Weights of a small GPT-style language model, trained from scratch on English Wikipedia: LayerNorm before each block, learned positions.
MLP neurons of a small language model. Each row is named by its layer, matrix (gate and up: input weights) and neuron, and shows model dimensions 96-191. Each number is 500 + 25 x the weight over its row's rms, rounded and kept within 0 to 999. Numbers have three digits each. A neuron's up and down rows have the sign that makes its largest values positive.
A block is one neuron, or neurons of one layer that tend to fire together. After each block is what it responds to, as a language model described it from the Wikipedia text at the highest values.

L7.gate182:491496511506480497505539519449487510526504489490516518474510482504525483498565482516484493552471514472542486523509470526485488488532490522489518473540511519506511553516549516533492494457475529514472517516469483458484496513490493530472471536489498505514524495461467493549469525484494464521
L7.up182:489485482498488461476489482447489498479503500501520494466459507485459493509517558512490490542472498494496508505464536476505438474517497484493509453520473472506492510497533479544481447518502505459524496504520524496466492503503509474467467550476490495468466521421535505519501523523513512511
Infobox field bullets. Line-start hyphens opening a new infobox field in biography or spec lists (Party, Spouse, Cause of death), plus scattered mid-word pieces like ad in radical.

L2.gate7:552488482527503517512514502519468474503530494532490490578493517533502475508524467496516525502541505500498476542499493484523514491484515474507518460498511481493431495506496483463531493508465508514463488499464514514520488460496473465498490532484498506534536502511489519550496508469467525476
L2.up7:466503476525513429501554530492533498460504491476512545528504512502518521494546519490511493533503511552493519479516482524558496512505529471482464465468546482505509510462445471529476509512537508481504521497477491522506551489485483518522479537502543476541540505528483463534469518499497464518
L2.gate116:477512466514480511504527527480498480493528452493508506485518491496472508528474476463488535498474481522459522536522464501479537524485458474492519520494504552542477507536518487520515448475525466508516457492464497539553467508521496527529496463494480520500489486503492542479473476508501536554
L2.up116:498486484521488473510543494516531540485426468488496525494477517478536507520493531538537506504474439521456455506505501452474483526533502495514510477544512523517481485495501475499497535505538519471538497544486511474500447490518515480520475507426457508501512520501489487502503481519480518489
L2.gate132:473463516510498481512536544474511525500501515505515491515523493541505504496486492510512488443508505536453512527483481510492535510511513501507512524443484502491498499513500446495460512475506495521489511524500473481523456461479484516479507493490535516473467510511514495538482508525452549471
L2.up132:521463513519510516498528483509515495483479487509487464487503472555480488470534471455498486537480531481481521505499472457461525570523549528481508454463518543530489513458511475465510552512533504495520487484477498472535498532477513494464505502461521507486510476505465470551497479477488526509
L2.gate165:507523508509496524510513514538521481443526463505532531516485519512486463473524497529511472456539528481485520515533503501513469529504537507490538464462481471466471504524528476523474458466448491489511491505484521441488507475464483506511467538477520518454486503511490496470522473521469511494
L2.up165:480529506498495530480495506511509515484505527472477500479508508475453480466539494535511498533537520449482512529479478497495487482481518492530503487482484471502498493542504511508495517459488511497510478528467508462477540483465518492527491514524531476513495494478518500490518463522514491509
L2.gate178:497506502540497525462511529532530523497469484501499507549476547520554472535478503539510500489508475489486488506488498503533469446515520518518536500529501487479466473534446516521515514501460490525501479526447482459479472452525486523504461479479501521524495528503507501504477508550500499495
L2.up178:535510517513483532511480489479537529532509496524444525546490508485508491534538517502488534516517502471502455534502505483504492494502522515489497477490489562477497470522527499514534476525483508496583462491445492466512468487518509477537534501494471513494541535499492483508460455526529497507
L2.gate180:532507457569496530498528499526516514519490494482498494547513491502482469494533513499520486508509505518515510458542471507474493491502484536497560478490519518483500550524501542515515456524471483495521487473463524457579496457497472495531466516488489470480530470498495533537474464522464517482
L2.up180:449485513510491509480516487531509528495557483542496508510506521478533471479485479528521500519516475446477498524452535502480515428504521539530523522469494487483475484565518472533518532483488508539494509514527514517495480461464463524512515493531542486505480487494511506470512508485528509500
L2.gate226:472470484563454522530486521533505466471486458547458539490489485462512498531496507505480497552503513460462462506466508482521510528512508492512477484495505524515526480520542508462507505512538509507489514520471492514520494502502508457495498501466511482487511477506449495515476478486443444499
L2.up226:506556473517491522523522490471538483544504512530505503488472510455451490462494515518445488481516495510509512474487511519523509456506497517500514506462510535510546497510514489473478504544478470447499470516458478566485522483542458476489526514492506512500524528495492492530470500535556512555
L2.gate228:504492519495494507471524468502514521479545473481572526544476509527520477531457500493492500486517505489506480517459506495492498509537523539511504450500504504521488504521499466496491439491470532494540456470504518493482539515445498524520501460454507519556501508543509542499471523460461476498
L2.up228:523506493492489457506487482468479520510492469523493524533480487504486492556524505497518507542533499541539457524518500528567487482485480472521495489497480497485506469490492445470499481517478471503489466507533505460514481476489457493498473514496518486472521517506481524504513476499484525494
L2.gate243:453497509510545510512479516549542526497533499459539523525504499515484512522501524495490474539478501509519497494462535470519512473512485539489518478474461533544522482495466488515500506478496518496481511528481538509519557514471520482499495513529528499503527458486476485495442517486464481513
L2.up243:478504485544486470527492509514495503504551500499504495496509536506464526527477534517519497493511530511510477458519516488457502469521550498487503539510486495494494484482504527530520506515515517471491525466530506448509503502507483522443499478483562526468494514498478486474498494497509517473
L2.gate245:481538543502522560518486478512491492459539472478485526512502483457485494520506473516514575507527521504508514491470505500522496537533500479501447468489513514511482501509551501491512483478491515491490511498467539503466462507508484499466482503493482527505476513472483504517529538494466515462
L2.up245:540495498541496511518500501496481475510477483474512518482558477457513456491503453453515514513463482523503528488495497531515480534502506498508541478519530489557521496484536500507467484565460489497477550485469496496472480484515499456488471515485488486496569485524500477518517540477500487518
L2.gate264:531489496463498505518497489500521496472524501502476517561506496521525481528531529475509517527474527454487519499525516498522513547496526507518527470492472480496483534489572512506512480499518477505531467514517484440513453490473536472508497478480477467448518523484488475520489487492509485437
L2.up264:471484474495504499538474509525508480493551457520483469534508512534509461548496526497500493494481496494515505521530503499491524506517522535513526525451483497499536481452518508494477474471498512504515538478518494481519537508457490467503500539485459473476554506461489457519512494490556468455
L2.gate306:477527476562536502559518521527533488519503514505453497521551529499473504483506452522496534496529513486504476502505517494484490464486489476523531510517478515486468518460520540490493515515496507489506489475478543433535492477503517502491496543468523512486507503501450486485517524465506561497
L2.up306:501485498472526469490523479494539523487481493508525515533470491472496511464481501506532434523495535493545529497554504533467513486513521478524512484533471458532499546488515534474530504484520492474437497481504484489485460535497509515525505451497506523481537470488488526523522514490504489502
L2.gate361:496450509493485477434506499502527506463497495475498486515487492514456504533539546477504489490510495477452524506518473508534495454510549522503524479514467516531514490533525484466504510516501533529465491502480519497498469526473507500479485501501556490500500500473484511557524500493509497504
L2.up361:462484509540506521483489504486467484488455516532487508512500492479494485459455517470478504492540530481476496465566504541501482444503477492524504490498547463494538496503545484504476500476491493533482473520486522500496475504475508502516506480518510494460533490486526501521535490509507420503
L2.gate444:534491513439514481479520517473516514500461473533536498514539494519426478516482461504509551503487502482537500451493478504528506532511484461506488469491520498524476517499488473491524476488516485505493530508513465507478441491507502518472468469474501500488523508475490508527473495522486528490
L2.up444:488510502451525503468501470486512491486509462510504542529509505517479470512513522470539513515509492503484581509486498531464514528509547515490543450486553494516533526500481515522508499515495480492515475476539518533496432465441471531498507456513478473465535508460504496528506543481498483507
L2.gate468:521500485500505510522511472511489481524478496505504481546519511525486483520502475535520465455496459497451501476502437501513481551477488490521537459498509515522448502570490464519516498490500495525526483536493533442489475490471491527479458482483507501491552527534466493573491525547533517447
L2.up468:496477514514501493526479505459523522476472505477466511494489525520538471516514516493488479541516495472506506530455532450485537525493516529471491544488495504490496463519526508506548520504516509495508504492470493488510536491550532442490476528476467486489477436516509478491507482472506518485
L2.gate510:532568604484514480479476512484508505496523501519508468469515503492513453502540514434514528486488514512496506452464505485491462549542462493573491456506459522513524480518503463486491511491453478462492494482489510488489528490522478512505512519489495482528492511450518476524519495479468467536
L2.up510:556530494521492493483514515561459508529542516491509498452501520526481483446488477526536521496503567511519520479481477497474529492500489527494492491525519519518476487470491488477463515529490520503482546494474490519498500478490507491495507536504491481530513469505489518518509524506416459505
Infobox list-item dashes. Line-initial hyphen bullets in flattened infobox or list text, such as "- Country:", "- Cinematography:", "- 2022–2023"; weakly, table parentheses and census "were".

L9.gate49:445498504462509487528528468526479477519492516522514497482492526490483479501514556472502515515500484572522482513488512496509493532512492474488536491514484543507506524490529472551506501496479500521530517509503488512495477495487507488431479514501490497514483533528485510492499475466514524477
L9.up49:528497518474506532486496530494508549467506510492493487487445535481462488507523529476525498512530545525527518504529491492509498495516498494465507517539475485465482508504534493462511510534498545548472519523507498495509494537469501537471510533510507492516516510508538449497463498520515527505
L9.gate136:491530538495519499474509444508520533507494482469527483494505501522486479503531557499523492541441447529509482504463471479494486505527532539504532504513507468468472484487486551481523443503493542514480484492510467531527497496533463502546514481528529495495523480501481512487497521520512514513
L9.up136:504506521489495477491483485520518503474462451534484485471479510516488419531532493512517483492513501460476487532478472511544467503497460485508511517519522474478488470463478524513488472488477504575516468523546534454513516507474456500526469516507508512495518553472459492489501533449500471516
L9.gate288:450504523477526503474493465517491519510458476448512529448479478532498498487463410515535536531505527470510509519476485519520490525456504474515498480543526464514540528540481530523518492480522498478480504504475544493478511468453494536509531505539438555469476508497479501515519499467488493475
L9.up288:482522475506505471492517465514517523480540544465471478516529505486507494517506512488488486501447492544465508547535442542505451481488512455475486523522520441469500496492503551546541465507499502499515455489521529464470514486508480529559543540477513510501517468475504503498479477509523512498
L9.gate425:476558525475523503516500463527537459482478523475482510501502530483499456480485452503500550499468487530471520503510489492501515538506517480509456494536558463515480488500445518482536498493499500491464511483503477467497513468474500482514535514564543495503575523503431493488489483477514532468
L9.up425:488500500552510517515492475524539458475548498488504488485495495494507479512509467485463521497493479525506570484474466479531489495561477519515471517528495493493446473488482480467490437525528525546492493544499489487517536494494541484500518491538506521470513514509505524467486525459493488486
Mid-word fragments and decimals. Fires on the middle piece of a word split into several tokens, often after a p/f/c start, as in prep-ar-ation, comp-ar-able, asp-ir-in; also on decimal points and digits inside numbers, like 5.5 or 96.49.

L2.gate3:477487500501450499447490506524485461499516491536544482472493492497527538525540519497511475528475532517440532530530515499505507459531509486518486519522491508503508520504543497493457493516483474495463506503536469524473580509495522511480506461497499524496514510499486523481502492475540537527
L2.up3:515511537496498573510490470511481467536566522520499528497473546529491464510572528509527489481486509489451531541496509497516493506517468503498506544511487511454528474493505501524509456466489490509479480492520509503464517518503473503482501456553506524462474454544499513491467488491528528458
L2.gate15:508499496508542476461490479576431485521451511520499498482563461478516489533477549522513478540490497514518485516510494465459507477463499511519525470507535509505489506478507508503506485489522522490536487482523491465523521484468505498476537515503519522504511453515509551496521491509499535484
L2.up15:508532481456546488517504462523484485493469544495502482490525480493534504526532570546494495483473473507524491541528527502468481465497525443531489504495512493506518507486508492480502468451541537498503505496530492463513475485464508437513501477524513502458478446485497525508560519490557487466
L2.gate66:518481468506477478452496498470470478529496521536516513501515452492506468534488526426459505508460466544540483508501485513542506506526512485496498518493516543461519483517546474473527491495458506536472515517517466457504514531498547491535512483505503516480511511466518476539508471479537495513
L2.up66:533521487521500509470504492470507505519557533522489512552534499462529496520495501483474492496490501466509504506526463548514511486541484517516502451449448472531502500494495489502505508493488507516482485467482475495454491497485419446518559500514493493497511529557491510501511498511502512538
L2.gate141:518525521507468491498510478490510522506504462479543529472497519500511488484501482534519518507512488495530528508486525505471516482541527467517488517520502510505458528523493484502518489496535495508527512489559488461557497476522505478521527475502502464518493422469472518467540469517482480486
L2.up141:500510542533453502500490496518470468473510476522547522489514455532534542472497456487527552495480505472488524517513512503433473530512505505476482539529476499452506529469516491531502479526492508526549484510474472483505531468481481497531522487477475516521477504471466537525480507483464517495
L2.gate174:511483508489531428505481487502443471488504462502517522516533519542465530465489537453506545514511501540483440487505508515485516476527496490484501518516521511519499519489486546515476555514526522540497529469502525461526486483472508476513487489502511507521518500460525494484478467474559521470
L2.up174:502523493513544501511463499491469477514504487505509543512508474514496492507487562510499527539481459495539482500502544506463481504491481490471475474478546509510524520523542508492477500479465487497497552485506494539542498554512465466503461546493503513503537518462485522502523498521524491494
L2.gate282:455494508512520500498527509523468468531561504554468529535508517511495460511498493498477526515524527461505462500429521495504490458522490516511473526526516514469543518497538483446519546543479522519483483509492525511494529517481478477494490487501517488487511475452484528512456506483494528506
L2.up282:452507518511526479478515507531455526510477525564474522504470517477496493501452495493520455468510473484494489515536488495469490527437490515544521503517502491501500466466572525500467488529529492493493475552467491533489505489480444550494495481533515492486525516529468453476469494507539510479
L2.gate288:458507508488489473522521495519525508515527545482563502525477483501529517518488494503490499507509547479499521509472530417479521475482483505522525510505488480523478523471492476481463530513509513502513496528522540524515571462505556489468483508481444545533489529488505503479536497485524490510
L2.up288:530481490536530533506488486544491545537461496509515484491520535528477516520499499530503530486498469527457476505521514506523475507516482471500524479499500498460472470548469519510487506493509478513505533479495482495495499498480529494495547467514520440479527510493512479473520562568508511485
L2.gate291:491501543491567483480510520513542531468478519465505533514498503489522485499505507464528516508484512514544486516451519496502483493488500458497471489486501437457522501425532508487532506462528534504491492493469528534489531506479504525455530496528477518487511516477499487491445485509500505489
L2.up291:514467518523516496510493512538451521450422511439495490495512490446493512527488497480538535512509473498480458506501529492518484542508492474480523461480522472515486545453511526522436483475504504485540488481477561519501519522489494492517489462523488515532517489466484463519527514503520502514
L2.gate292:481455501513500439477501531488477512453468494536495496473521511488533467517533485511527501528497476517538465532440478495511508494505508485515509500519525476491482517514497483504523471488499530523500538457553511475524470498521501463497515519479516481511485457456488492511524485475437529496
L2.up292:519528446505461511482493521523457490501473459505501517478508477493489498465493498469486523465540450510519523505497501510483510493493489500495484501500538523482564525484534489552429490562424493480467516515474542538516533495478467492510497521464495513551502494506471507523529488483515530531
L2.gate327:547538497464440503509519525482495449508467469454489523469546503521534481521475496474484474502494487478494454496482508493523534489506466513524475500530458469554454469528541505486477487528494482548510508519467496513482510511497536526482485495514503512486492480533505466563500508499506531504
L2.up327:533493481488510494508522506481513479524471513495531518509501471454519491511478544518501480574539458480540435534485525501498468509465506495501500477501545506481517481509486505521421503522463466505506471500459488473486491486465465502462521524485523512510500479496512500517526517472480508522
L2.gate328:504502565465509481475499518496480471475466525475545529425501502490512485543517505478509552479495477530526441476526507536521467565510515478499489488490484453494467520503528533470501452471498511523490493509467510502493523517522488525529511499503536510512540474505498484520516538469513478474
L2.up328:516489494525503518495484544478484489499524485498521498491515526515528508484500531465520529518503484498491509524500478489494485502523452432484515497474477526496498516532496490533435474507453501508476507470515506510504529489525509475515489526493509507513517521554477466546514489485469490521
L2.gate390:476483522477560501488513487523470522487518525511498480507511454547482495505532523499510501454487543499556483534489475518475501514496510532514469472511481495510446471506518509435515520500474531510498485493460520512526534498514490495471518548487498490513502471478479458557520494529494532443
L2.up390:474466469515529522498482509505506492526451496512508526531521491527520492505509485522462468522520454487498528542508490547511478470519442508479543507479546523506485503505496544506531471527509485538531521519487495488482430468557501493556494522488489513477469531523507479512493501484500498535
L2.gate401:527548465481472464521492478530513506495488519497487508531493458467510494558551508469516487500470496516483485470469491572489491538486501532499506500498500511478477513493521492472488484497498515546503488472426532527509493466503532506463496465515488511479514519496535512487505501441517543508
L2.up401:512484532482533506475501442488510525487465474522488530487481504506560545548502534460525501541518493466524454502487517502510482473464479536483489533513481509487476506559523521490502484491487507518476536474448508533535495472464560491532519485549502504514510493491526475537489510471465533445
L2.gate420:480503502487484512482489505496489529510479491462539526518507491472515504470541504434492506458504525484529527483503498480528484477509514485495499482500464486498540487475523449535489502525469505520505475508492530498508534540534452540552504486499509494481528520484532465515507479538512495492
L2.up420:526500516472512445509482536465490517529510525520523478510486483442519540492501529506485508465497492525480504550503495495520511474494531512484533564498472514475497528486527473492457526513468497543511486472512526515519542435503531490518512503471498525518519526496527480501536523502552505505
L2.gate483:529516514512496496498495497499506510492520480487474528499515505531536510508525573474487467519536504512490473472521490514479523533486525473519501473491522494502465490480513503510505485533560494545516493526496504497528470465516509488517522474527466535498482466518472475524523531509514509518
L2.up483:511530516490467507483551492467471456483503511452511531463511522487524462501547539508511516520506492460477524510498509489517506501500500508521537516496474483497522500518483488512519511508504499527529482496471466512529519491479523521496484509520498558425518488509501531508522453475475495529
L2.gate499:472494468502484452462493491509519515496497498497490513527492506448466492522474528471486474469521472487466443504463509540522511532490497494506497484531486492495555488518525539458453550506482504485493502513463504507544490424488524495475468505455480489510497505480515491509534512491515544479
L2.up499:510516465516456496511509501496545503502539520519495519503496510434517481486453547488493520463527448502523478474488490544510471477497482538499527481524487519501546468501546533488487486516480488480479506476473514530524494431502505510472509528474520495465520500497546504508518490527535548513
Sentence-ending punctuation. Periods that end a sentence inside running prose, followed by a new sentence (e.g. "…older. The"); also semicolons, ")." and abbreviation dots like "Mr." or "S. M.".

L7.gate109:544519528521482539504487492512498539489507517476468521528493459524493467534529514502489483467495544532540532529497488523507498561551501526560522477499508506511532526478499509494484518495487527536523456525515514487508519541513471507504529497492465490495514518554512480508479507524448473517
L7.up109:489418473514509507452499503477496529493530519532461497497513478522490456484487457476495533458441527485502482491476517499474496524494522491544478504536494487470472502489517514446501546467537518482519504486524481508531518532506519510503489465474494514488474559504511514475494531523486475535
Sentence-final punctuation. Punctuation closing a sentence in Wikipedia prose, such as a period, period plus paragraph break, closing quote, or a following citation parenthesis.

L9.gate110:470497501490491485486492530540489500472485516505514476464521487458510484501535513517527519493474502537524534494543447494493475509485464461529526548512480530492529525521491545487530526509474524484448486464530501570489557499466486491496497492454465497461530512539461527470463459520510507547
L9.up110:495512502533518523505528458507489502523507527532474503518523535480520478504476490490459552489513483449489527508495469503473514525499506473446522510563497495496478503478522486497529499457513509503523483441493515469476519456510499459506520482517500501482515526488462492531507478496514517523
L9.gate116:530483487470477498466523568500486487538486565552470494502493487495541493496472499516487504507460475530518484503494497542517519471471497494485513520540497563505502481496509497494501474518460495515521514507509501484554557509525438499527490492508462494520522523523491509473500501517507518512
L9.up116:480470536503512510521513478473472529450465518494531495468500505466528525510561502495490476469466506557542474469501495523515511519528493498514506510471549467521494541491510516515524482533462459480538522456523504489512514496455501500515485506523498502498500462547458498518498487512494477494
L9.gate295:491440491563528479499473492510489507515518517498522514512489517511473482477570532480502532501487476532499517482473482497515498486506430538528500502513477531507506505470524461483494510491487501549487463472497505502476527505500495509484467476495501510512533506532474455461524508511502498540
L9.up295:503477501505523504484490460523492449502472495469491486492487483489504447512533567545465496506475500508519514465462512461509483469524522509474467513505478481515446524506475505516503489467471492472514485512523433489526486486503526513472514466513523471541494497527489515527535473460513489502
L9.gate401:542546487507466510537514449477507505512476495493555506459524504496464475530496501515486510508467469498498502503508502507516484522506525461490528474496479485544488541459489493510498485488482504551477459475499494490549483479503505508472453503494477460542490459509464544518514468521526480544
L9.up401:522453488479530516464494494469500502486537456493476504508484550543515468521494488470531502472499493493573484498542509533516532544518518479526519502501507474508504474490517484482507506468491488493468532507486512521492535506506485497480506462516468511478527520477526475458465508465470428555
Sentence-ending periods. Periods closing a sentence in Wikipedia prose, just before a new one (England., line.); also the word-start piece rec in recalled, reconcile, recruiting.

L2.gate145:517489475519522498517548490441471507498510512494533483496482488523496484522488515549498479516510528493455512489465503488532516500514456534465543515486515480505480548482469465478454498489489514561470470539504536489515479519472494481528442504533472511478498476498553491508494492529512519505
L2.up145:487475505493494454498538495501463542497501503539480556476507509496502530491539523495473550528509499526529513514456470503488485483508527498448501519518463480472498493522495500476466541511496492486471527460519496476525487498508471531505503523523511510527538486482567451535461451487504510499
L2.gate153:540460527492478469488486504481517489563517506485488515511502517489503483519512436473469476469524540513503497482480470507511510525499504510479526481525451476490487474470511524484469503484488525540482484479478503501485518525470512474526522500484478507502531501492514482489515507471501532517
L2.up153:483464511498519501501490535504502500534501526466430504482507524499548459506502473480489444482512461464471553490454464501488515521511503482503498510500435503512483495522527520512469527466496489542532484487531523485503492504500504484501524458468462516510483518484514505500509505477470529503
L2.gate163:544489534504484509495493495517506516495533513485510555536523486516532507495515495410535494503499538494474490461505509491487512514555511487524500511481502522487484509541476500541478503470481484510430490444480521511480478523519490508515491507508482539436497551487500459506514486506512471493
L2.up163:524483521494488502486487516520536478504520490480482490535492508470520500509529449494471474521544489463497536478500503461541464460445505507519489505544505523518492462486450467485524506520496495519481477479505483486463515516566473491513511504505481555500532465502488499478525538500446504564
L2.gate320:495498521534509477519518533535510496486514509527529514487497494443502503476502492492510486530497512468508515540476512524517556520472488534532488500462510509473515508505457513467470469540508511549470485459524531447507477513521510470455552497525498527455474480484505515536492492477478532497
L2.up320:554500530493501548534539470522458476466478477487502514482478483475525527477454487502544470518474520495470487491559495498531527512505463548530472499479533517488491485499537490519470494503493496495523479509525511465518494511527512492470546465500472496493479476473489500496511517475527519493
L2.gate345:499490512483509520472482490496474472462535490451559550476493509497536502471494480513478470496502522537510536587509504454496508509547470527522514532487487514517518494481500522484495493509473467516529497507519490508469527462481471506492500496466473549520472492529475524470503462497498535504
L2.up345:505471522523519487459461490506483528493509497516522523506575502528484483479489451549461504525551506469509538491484464483469533477542536503504506513476490554496483468464429527495509519499492489478536486538513511470502539507521466528446514513481492501509488485478534507481486480481440509479
L2.gate352:481446535497515513508530470476537464487475508486491519505494529467520507507503466458507519507529487475508525476469524532520490490478537525480537479507481508513509511486473495477471523503506506509455472496448499500519475518507524485527503463486477505477497521472538523462474491468510478530
L2.up352:510463455502490487532504500504507470529460486488461516480505502452504498511491446525469477482458461500516471470487510492467534521494461516538513507525482503539479473494493497505540546513477465473480535516453515511463478470482488451492532543495485501507557545451541536490510489508520505483
L2.gate368:523521490491504499471453453502562481542490507482481491478532530468502505525501513547483517510545502534523487486477492488478471494530432500532456502512458478482473474487475497508516502535520503484513503513474510491521485468507521508498478473504489518440450505484500499503518478503488526487
L2.up368:498468519464503477557553478492513520524499516518536469518547518510503537527460524520472512523521528511530538491453543490498488462462502513505517518505500481493479500521507526487469501476509516508528502469521534463485477495471514474501455465537517516492525483530506491481447496475506456502
L2.gate379:475487490526512499552452468475501514506477587499526499500535457551465514537523533478481537486481550532513534500506488541490502514480488493463545484510505463513492501510498548493474539486498527516548504502515494490487454502477474480522496488516481460489531510469502475502528485530549470512
L2.up379:478474507509495518461461498496476517497489504540512517528543492515515486509460478476506550519488518455494499518479507517473508453522489528537513518492489474509487447485506528510484492512520472489529529480484490480516501490506473478508536491543492477520520522475484511493430467494510548532
L2.gate384:479500513516538537480541532531522512480506500455531510493466530516497501480537486510458483464511516518511525462484542551478498533517482485487490526441501513486509463478483465543503475446475474533502526488493497495521503473482531469477499473493436499493521462537502517481551495499442497496
L2.up384:474488498530526528512530510564522523502478507448488501515523513522549502492529490525439500472492497491535483472493560532479473494512528522479513515496507547493498482476493481557505481416494467553504521472506507502493508516484530455499467449504450535457555508467477525482520508509515498507
L2.gate388:534485567483489509511518477511474502533488472486519466505515510486533480483482469501492523523482515521511537525466516520510464470562500439489501483495487486510531453513502487498515479511457425496465472536476484508483476524467491469489516436523497528485520479441509508516535500469518492471
L2.up388:439511476466538522459511526503544479510488502479508483538460512499480494498546529473442516500551469516497533484481533493527476519507490501473499495512534510502520523478553466518499505470539513533498508501469493525465481518492511460502468453501451498519507515558506483523514502509573522489
L2.gate392:482426492502477482512479495490498497500509475468572455499485466521508489507470489510485504474495470516503519501517516529526536496487506490490498566504490505506453465486486528479510497496501469456481424503525500541487478508479473509542520491462513501474499531508528506501467485491547519476
L2.up392:481442455490479473486479466483508524506463515523486497505495505495539505508496494465552530506482541507479530521501481487565442525523483495492530522509497499468507517506549523492482473439532499471522533493493505468514489456469528483532490520480502484457509530486499493533504481538483543496
L2.gate409:495458544482509482485490505534490490521527501478486532522514466495521490514523489518477503461501509526506511559497479510538476506481460493517462481487477492542513542477441502546501482484526515505544496509514487517546501514509459506533469483464439497525504523478503488478512534514482505511
L2.up409:527535502494489440508451511512467488519456520474563504511498492486527511504465484545492524482501480529462461525538500483547491499503504476526455484471494453510512503524488524527504551516483529482507506472493481535507503529467489506488486534498481528491497507489504483521536519498520476550
L2.gate413:509475481482474497532506503501519545471472472497513534512494496515495439470513541493501498480468514466501458460514527521480519518471520498527480441514514521526489498511482506489500515520485467517504451488487514487507526502518515502514502492518510507488464462503464536472536490463481514472
L2.up413:481487517523479490514475524522477506479545483493485451507476545497543488449498529504491519476511511495510500491528539487509501527491512493507461452530497510482469531539478488559482555506548473482521477479503488505525521456497523471486488483465520490497473504498504531483528498461501500481
L2.gate425:485511483514494476454499487450513524494466530470518489510473455468473476487492514488507514546469514510485505474483522497512497531521507447528460548488461511505534512484482496520488533477504518471470479485527519484542543505446526518473483493498489535529498484490474503412506511503456481495
L2.up425:494484501517479510513481483470483532487455505475544500482510498480483488487493555473473518513493506508457449475513504490552496525469509454501507492455469519497487504489515431474495516451515506452486506475555510477500502491505512464459494492508495478487508519522524493470520475493507463513
L2.gate467:489486586482518481466484469524489507469475525455554499486491500503523523566474489491494446508444515543479496511480515537526502486528465490489454532489477506507494484522556504522464478437517480472480477527555507476466548500528510466510487494484500508502533474463508511501543522494471523537
L2.up467:502499508517490494504496477479533504479421516488507518521470473497494506522460507445480481499465522493483512503488540508532533501494477488473427524532494507527540482504536470525507485492514526461515482493504490546508468494513528489559499500490487529466559473459496516469500510505444517498
L2.gate492:526459484505523432507508518504450463520537532479535495495494508482473509474490461468499483511520544539499526484480491496512501505471502515526495513513502509528508487493462511485466511499495424532528497476516526487470553488527524455504499517502476515482465497538532492492499496517504538501
L2.up492:506477496509521541516529487517476505506579496533483486492497535517485488528550483476524484535506514501512522471457507490465514480475525544500524536549496517483474484474486473469504458503495467529500481519515525465488509486510509494486503470536511486484514460531496518499467486492522538459
Year prefix tokens. First three digits of four-digit years (201, 200, 199, 196), after a space, dash or parenthesis, e.g. 2017, 2009, 1957. Also fires on "statistics" in "Career statistics" headings and on === subsection markers.